Weights of a small transformer language model.
Size: 2 heads of 128, MLP 704 SwiGLU, vocabulary 8192, 12.2M parameters.
Architecture: no biases in attention or MLP, untied embeddings.
Training: 307M tokens, 4677 steps.
MLP neurons of a small language model. Each row is named by its layer, matrix (down: output weights) and neuron, and shows model dimensions 0-63. Each number is 128 + 32 x the weight over its row's rms, rounded and kept within 0 to 255. A neuron's up and down rows have the sign that makes its largest values positive.
After each neuron's rows, "fires before" lists the tokens most often just after its 100 highest values on Wikipedia text that the model never trained on. A number after a token or word is its count.

L7.down81 [106 155 144  96 131 133 184 115 125 106 158 158 158  97 165 178 165 155  87  69 116 105  87 109 167  56  93 117 121 103 132 144 100 129 119 245 148 130 134 104 178 131  77 177 146  91 129 182  68 105  84 143 112 105 146  82 134 102 168 102 133 132 184 112]
fires before: "\n" 27, "-" 13, "The" 10, "===" 7, "S" 4

L5.down13 [ 84  79 152 170 152 117 179 182  73 107  89 139 134 122 149 158 104 176  97 171 131 103 145 140  63  67  93 160 129 165 134 115 132 155  98 189  74 182 111 128 111  40  98 173  99 119 134 100 157  93 145 145 123 128  93 126 110 129 139 147 149 136 143 137]
fires before: "s" 51, "," 10, "." 7, "\n" 7

L7.down314 [ 87 146 145 128 109 115 108 138  89 135 169 192 143 153  91 143 116 185  66 111 135 103  88  60 179 142 150 118 132 113 138 181 107 143  89 126 150 146 126 107 132  96 151 118 110 104 131 139 149 117 110 104 104 161 126 122 122 121  65 134 153 117  99 144]
fires before: "0" 42, "9" 24, " |" 8

L4.down184 [110  49 138 107 170 129 143 191  86 116 104 116 121 151 107 185  74 134  92 137 125 133 150 115  97 170  99 112 110 138 114 107 205 155 127  97 139 210 141 121 141 109 122 210 151 163 110 202 125 195 134 213 167 121 137 106 179 150 126 181 174 234 137 149]
fires before: "\n" 55, "s" 5

L5.down323 [112  80  56 147 120 102 168  71 110 145 163 165  72 176 119 101 119 133 114 124 140 146 116 117 152 145 159 160 118 109 142 131 128 114 112  94 126  70 163 119 214 130  98 164 175 166 125 102 154 138 102 134 136 124 117  56 146 181 129  90  73 161 106 126]
fires before: "\n" 53

L7.down255 [143 109 157 145  35 124 144 130 112  94 145 115 128 186 123  35 206 175 116  98 162 141 121 100 103 118 176  94 119 149 145 113  74 123 190 161  89 165 103 108 108 124 147 151 128  97  93 149 157  76 143 127 163 216 114 123 142 134  82 127 124 124 124 105]
fires before: " |" 37, " of" 12, " Apr" 4

L7.down114 [140 108 143 142 113 137 145 179 142  72 123 155 114 110 121 130 128  97 132 142  81 121 117  97 115 107 120 163 131  91  71 177 155 117 141 149  92  96 144 140  96 141 153 125  80 158 124 144 110  88 157 148 157 140 185  76 162 139  95 163 109 173 135 106]
fires before: "\n" 100

L4.down662 [ 55 187  69 169 113 185 125 149 118  72 121 193 161 160 158 119 113 161 143 104 147 138 122 115 135 129 104  97  88  80 108  99 112  99 111 165 123 105 106 115  86 141 104 137 158 118 193 115 121 147 109  87 126 112 122 127 113 152 123 139 130 115 121 103]
fires before: " " 41, "\n" 39, " —" 6, " Qualification" 4

L5.down492 [ 82 103 121 134 164  95 181 133 106 119  67 124 101 143 128 140  97 152 122  89 136 165 158  93 149 134 185 180  62 109 167 150 174 186  93 175 111 176 156 144 122 189 171 182 127 137 129 114  72 152 113 161  83 110 142 164 169 104 106 136 105 130  48 111]
fires before: "\n" 58, "---|---|---|---|" 12, " |" 5

L4.down457 [ 91 141  93 140 131 121 131 138 101  99 154 142 114 104 130 178 119 154 120 127 175 149 125  81  98 143 128 159  49 125 109 163 163 175 124 122 115 104 152 150 107 147 160 146 139 124 126  76 134 154 151 150 208 163 155 127 157 102 106 127 149 198 124 155]
fires before: "\n" 40, " He" 19, " In" 5

L4.down609 [ 80 141 158  88  92 161 148  63  70 123 133 142 141 162 117 130 116 182 165 151 148  92 137 150 142 101 133 124 110 118 138 179 108 150 174 103 135 140  96 124 100 148 108 155 198 187 106 108  36 111 130 160 184 108 106 120 121  58 108  56 150  92 144  49]
fires before: "\n" 100

L5.down454 [130  91 162 168 101 105 114 103 189  69 156 109 131 101 146  74 123 121 107 202  95 155 131 169 144 119 121 177 127 141 136  72 139 164 139  97 189  83 104 117 166 101 166 196 152 173 127 130 174  92 124 138 100 166  99 151 130  66 110  46  78 201  99 100]
fires before: " that" 24, " the" 20, " \"" 6, " it" 5, " his" 4

L4.down530 [109 141 145 182  44 119 129 130 135 107 138 125 180 111 151 160 136 128 100 135 161 138 148 222  74 113 124 109 143 152 102 123 138  96 107 118 122 140 104 115 198  93 147 138  91 140  97 149 124 124  95 117 112 130  94 158 115 134 122 106  80 147  77 180]
fires before: "s" 79

L7.down249 [151 115 174 154 137 107 123 144  75 119  99 199  88 167 103 106  90 150  72 134 164 116 129 188  93 205 108 138 140 113 101 111 130 118 137 172 121 163 203 171 162 127 198  87 140  88 184 124 187  72 126 145 133  70 169 159 133 133  93 133 101 127 104 118]
fires before: "ed" 18, "ing" 14, "ment" 9, "ation" 9, "ated" 5

L7.down144 [149 173 177  92  99  98  95 131 105 142 142 153 106 152 158 109 112 144 127 113 106  73 138 177 127 150 178 159 104 124 141 186 156 113 113  90 148 125  66 116  88 159  72 123 125 148 119 108 142 123 178 151 181 132 155 158 161 152 156 143 139 162 124 112]
fires before: "\n" 89

L4.down317 [117  85 137  95 124 139 171  85 100  90  84 159  69 114 134  54  93 118 148 118 166 129 106 166 122  81  86 158 133 146 183  87 110  79 160  99  86 195 115 189  73  69  98 171 100 151 127 147 141 140 132  86 145 167 112  79 123  69 152 122 140 191  98  84]
fires before: "." 29, "," 17, " " 6, " of" 5, " in" 5, " are" 4

L5.down386 [ 99 112 119  87 123  94 162 110 119 126 105  88 138 118  59 168 106 135 174 143 131  88 156  57 116 177  75  99 117  86  81 130 155 117 147 145 185 124 126  59 139 161 142  97 137 157 117 111 120  92 108  97 105 137 172 121  62 103 163  74 128  73 114  57]
fires before: "\n" 97

L7.down340 [162 114  83 123 166 153 107  81 119  79 181 139 129 152 108 117  89 129 166 149 134 149  93  92  86 166  89 157  95 129 151 144 181 126 140 163 174 119 156 114 112 147 135 145 107 133 142 138 128 128 122  73 168 180 220 131 127 141 107 110 139 169 167 110]
fires before: "\n" 86

L7.down127 [107 130 115  99  85 131 120 152 121 132 113 168 137 135 131 127 108 178 151 147 138 162 163 143 112 137  92  50  82 176 173 103 106  85 125 124 135 151 139 133  80 134 109 140  64 185  99 136  89 109 112 153 105 145 135 203 176  83  95 156 154 134  71  62]
fires before: " |" 30, ":" 18, " /" 9, " (" 4, "\n" 4

L5.down31 [ 86  86 109  94 181 154 157 128  43 168 100 101 127 160  91 115 125 123 117 120 121 108 109 176 109 129 109 122 110 174  94 107 147 128 152 156 159 128 128 130 126  94 137 111 129 137 104 147 177 178 152 179 106 133 232 111 113 153 130 179  70 173 140 143]
fires before: "\n" 66

L4.down57 [137 127 120 226 109 183 163 128 142  84 111 148 156 164 131 130  96 165 103 120 179 115  97 112 135 173 114 156 189 154 119 121  75 101  93 155 141 143  96  99 216 174 127 146 159  96  73 154  15 124 149 147 107  92 170 124  99  85  85 160  64 145 103 115]
fires before: " the" 21, "ed" 13, "ing" 12, " " 4, " a" 4, "s" 4

L7.down389 [114 111 124 120 123 148 131  88 173  81 118 195  73 123 154  94 122  87 100 150 116 103 111 144 145  82 147 143 174  78 128  82 212 140 145 156 137 101  92 119 148 125 146 148 120 199  75 167 123  69 101 142 123 155 129  84 149 173  97 167 106 183 106 124]
fires before: "\n" 98

L4.down332 [124 149 216 118  90 135 111 111  90 101 153 112 114 183  78 136  82  89  84 118 136 118 170 198 131 111 130 137  94  99 143 155 114 140 147  77 158  96 131 169 135  90 141 163 120 177 123 137 180  76 116  98 146 184  91 149 107  87 190  77  88 175 142  82]
fires before: "," 51, " " 11, " to" 5, " he" 5, "s" 5, "." 4

L4.down366 [ 89 185 168 110 138 114 155  91 147 127 127 118 133 135 160 185 115 178 144 105 128 121  94 132 150 150 120 135 149  91 104 115 146 151 117  98 171 115 125 127  85 131  88 171  82  69  82 144 161 107  99 126 139 139 176  98 140 118 204 129 143 106 167 118]
fires before: "|" 86, "\n" 4

L7.down284 [132 109 126 122 160 141 211  73 136  94 163 139 118 159 102 116 151 122 180 166 121 110 134 167 163 126 147 122 160 170 153  87 146 103 170 175 111  98 147 104 142 167 126  99  62 131  81 141 114 132  96 151 169 121 145 110 171 178 143 113 108 158 123  98]
fires before: "\n" 100

L5.down604 [146 134 147 142 155 156 135 119 127  91 100 105  52 172 147 119 158 144 111 130 107 165 101 103  73 129 169 142 143 123 175 162 160  96 142 132 109  92 189  86 156 133 125 171 126 138 172 168 177 156 118 136 138 127 105 133 132 162 123 103 109 135 111  70]
fires before: "\n" 97

L7.down651 [173  88 142 154 103 190  90 115  61 152 143 183  70 142 183 152 123 140 122 111 133 122 109 151  98 167 124 127 149 153 107  95  77 136 100 121 132 135  91  89 159 169 183  76 188 161 140 114 142  70 153  97 130  99 131 119 128 165 179 178 134 132 128 112]
fires before: "ed" 23, "s" 15, "ted" 9, "d" 8, "ing" 6

L7.down297 [138 149 148 106 125 135 158 200 108  87 159 162 124 131 142 126 145 140 127 139 106 113 195 145 147 194 157 138 172  85 132 125 146 126  94  60 129 149 135 161 131 117  62  96 120 156  85 146 126  88 141 149 139 124 192 116 151 120 157 126 126 158 136 143]
fires before: "\n" 59, " been" 9, " a" 4

L4.down669 [ 56  77 132 114 160 152 202 169 150 186 179  55 137 130 146 148 112 155 110 147  95 121 169 180 147  76 126 125 113 106 121  91 136 101  72 196 163 142 141 140 164 145 121 138 151 127 118 147 176 130 173 100 119 134 134 108  75 148 158 119 134 147 172 164]
fires before: "\n" 81

L5.down629 [157  57 108  61 132 158 185 114 133 129  77 131 133 140 157 161 112 118 128 142 106 169 137 131 168 125  73 120 106 106 165 129 160  77 131 125 149 145 142 174 142 147  89 112 139 154 196 114 138 154 155 107 130  91 114 107 114 149 148 140 160 147 167 125]
fires before: "\n" 28, " He" 23, " In" 7, " After" 4

L5.down505 [ 80  90 155 119 176 134 141 179 134  95 147 120  85 138 165  69 107 106 127  84 192 115  77 140 115 130 179 128 121  87  86 172 166 151 174 173 113 119  89 122 104  39 134 123 112  94 146 220 122 175 146 160 184 134 144 138 106 140 105 149 116 156 144 121]
fires before: " |" 39, " " 8, " \"" 7, " (" 4

L7.down634 [146  77 163 132 192 194 137 135 105 116 101  96  97 145  87 113 148 119  83 195  86 100 133 104 152 132  99 124 130 121  79 101 117 134  83 176 136 199 108 135 177  90 136 119  90 124 113  90 138 174 161 117  67 149 130  98 134 108 132 138 130 122 138 104]
fires before: "\n" 100

L7.down608 [158 114 117 125 123 126 171 121  83 124 158 152  92 166  75 127 139 164 128 136 168 141 170 112  96 119 115 132 142 109 120 185 184 146 154 153 113 127 119 149 142 146 136 212 139 175 163 103  93 132 134 150 110 107 144 160 139 120 109 186 145 125 123 119]
fires before: "\n" 98

L7.down307 [128 208 133 150 115 162 118  92 168 136 113 139 125  61  98  60 153 192 117 128  95 168 166 148 100 168  40 105 162 160 140 123 143 105  97 109 158 124 147  88 170  18  79 169 129 106 131 132 140 112 158 152 144 106 125 121  42  75 126 109 115 138 154 164]
fires before: "s" 58, " the" 5, " it" 4, " " 4

L5.down698 [ 92 157  89 116  24 137  94 155  91 175 130 135 113 141 141 110 116 134 114 102 119 116 120 139 115 136 135 100  82  81 141  85 125  94 165 125 122 130  97 123 131 103 116 163 200 141 115 150 155 120 157 152 174 111  89 116 159  95  98 117  72 102 188 139]
fires before: "\n" 34, " " 18, " Qualification" 8, " +" 8, "." 5, " |" 4

L7.down136 [106  61 128 130 147 188 130 170  84 158 120 104 120 124 140 130 125 125 103 181 120 113  86  85 129 107 122 138 115 122  87 142 148 103 130 136 132 150  85 192 154 174  86 105 150 184 150  81  80 165 121 131 126 163 102  74 133 104 128 138 103 139 170  77]
fires before: "\n" 100

L4.down372 [ 80 117 127 102 172 168 169 121 143 116 158 101 116 109 191 123 161 137 145 144 183 128 144 128 126  26 179  73 190 164  94 178 142 134  88 124 149 170 131 126 138 112 139 118 118 105 102 129 110 119  65 113 173  92 168 116 104 146 190 157 166 157  99 171]
fires before: "\n" 96

L4.down385 [121 176 146 147 168 132 141 144 172 105 142 149 119 183 109 192 115 113 121 153 156  99 101 144  95  38 118 132 119 148  97 163 129 142  92  57 118 142  48 194  32 102  87 141 140 108 158 143 143 115 117  96 150  98 178 156 165 130 128 169 193  88 119 107]
fires before: "|" 61, "\n" 7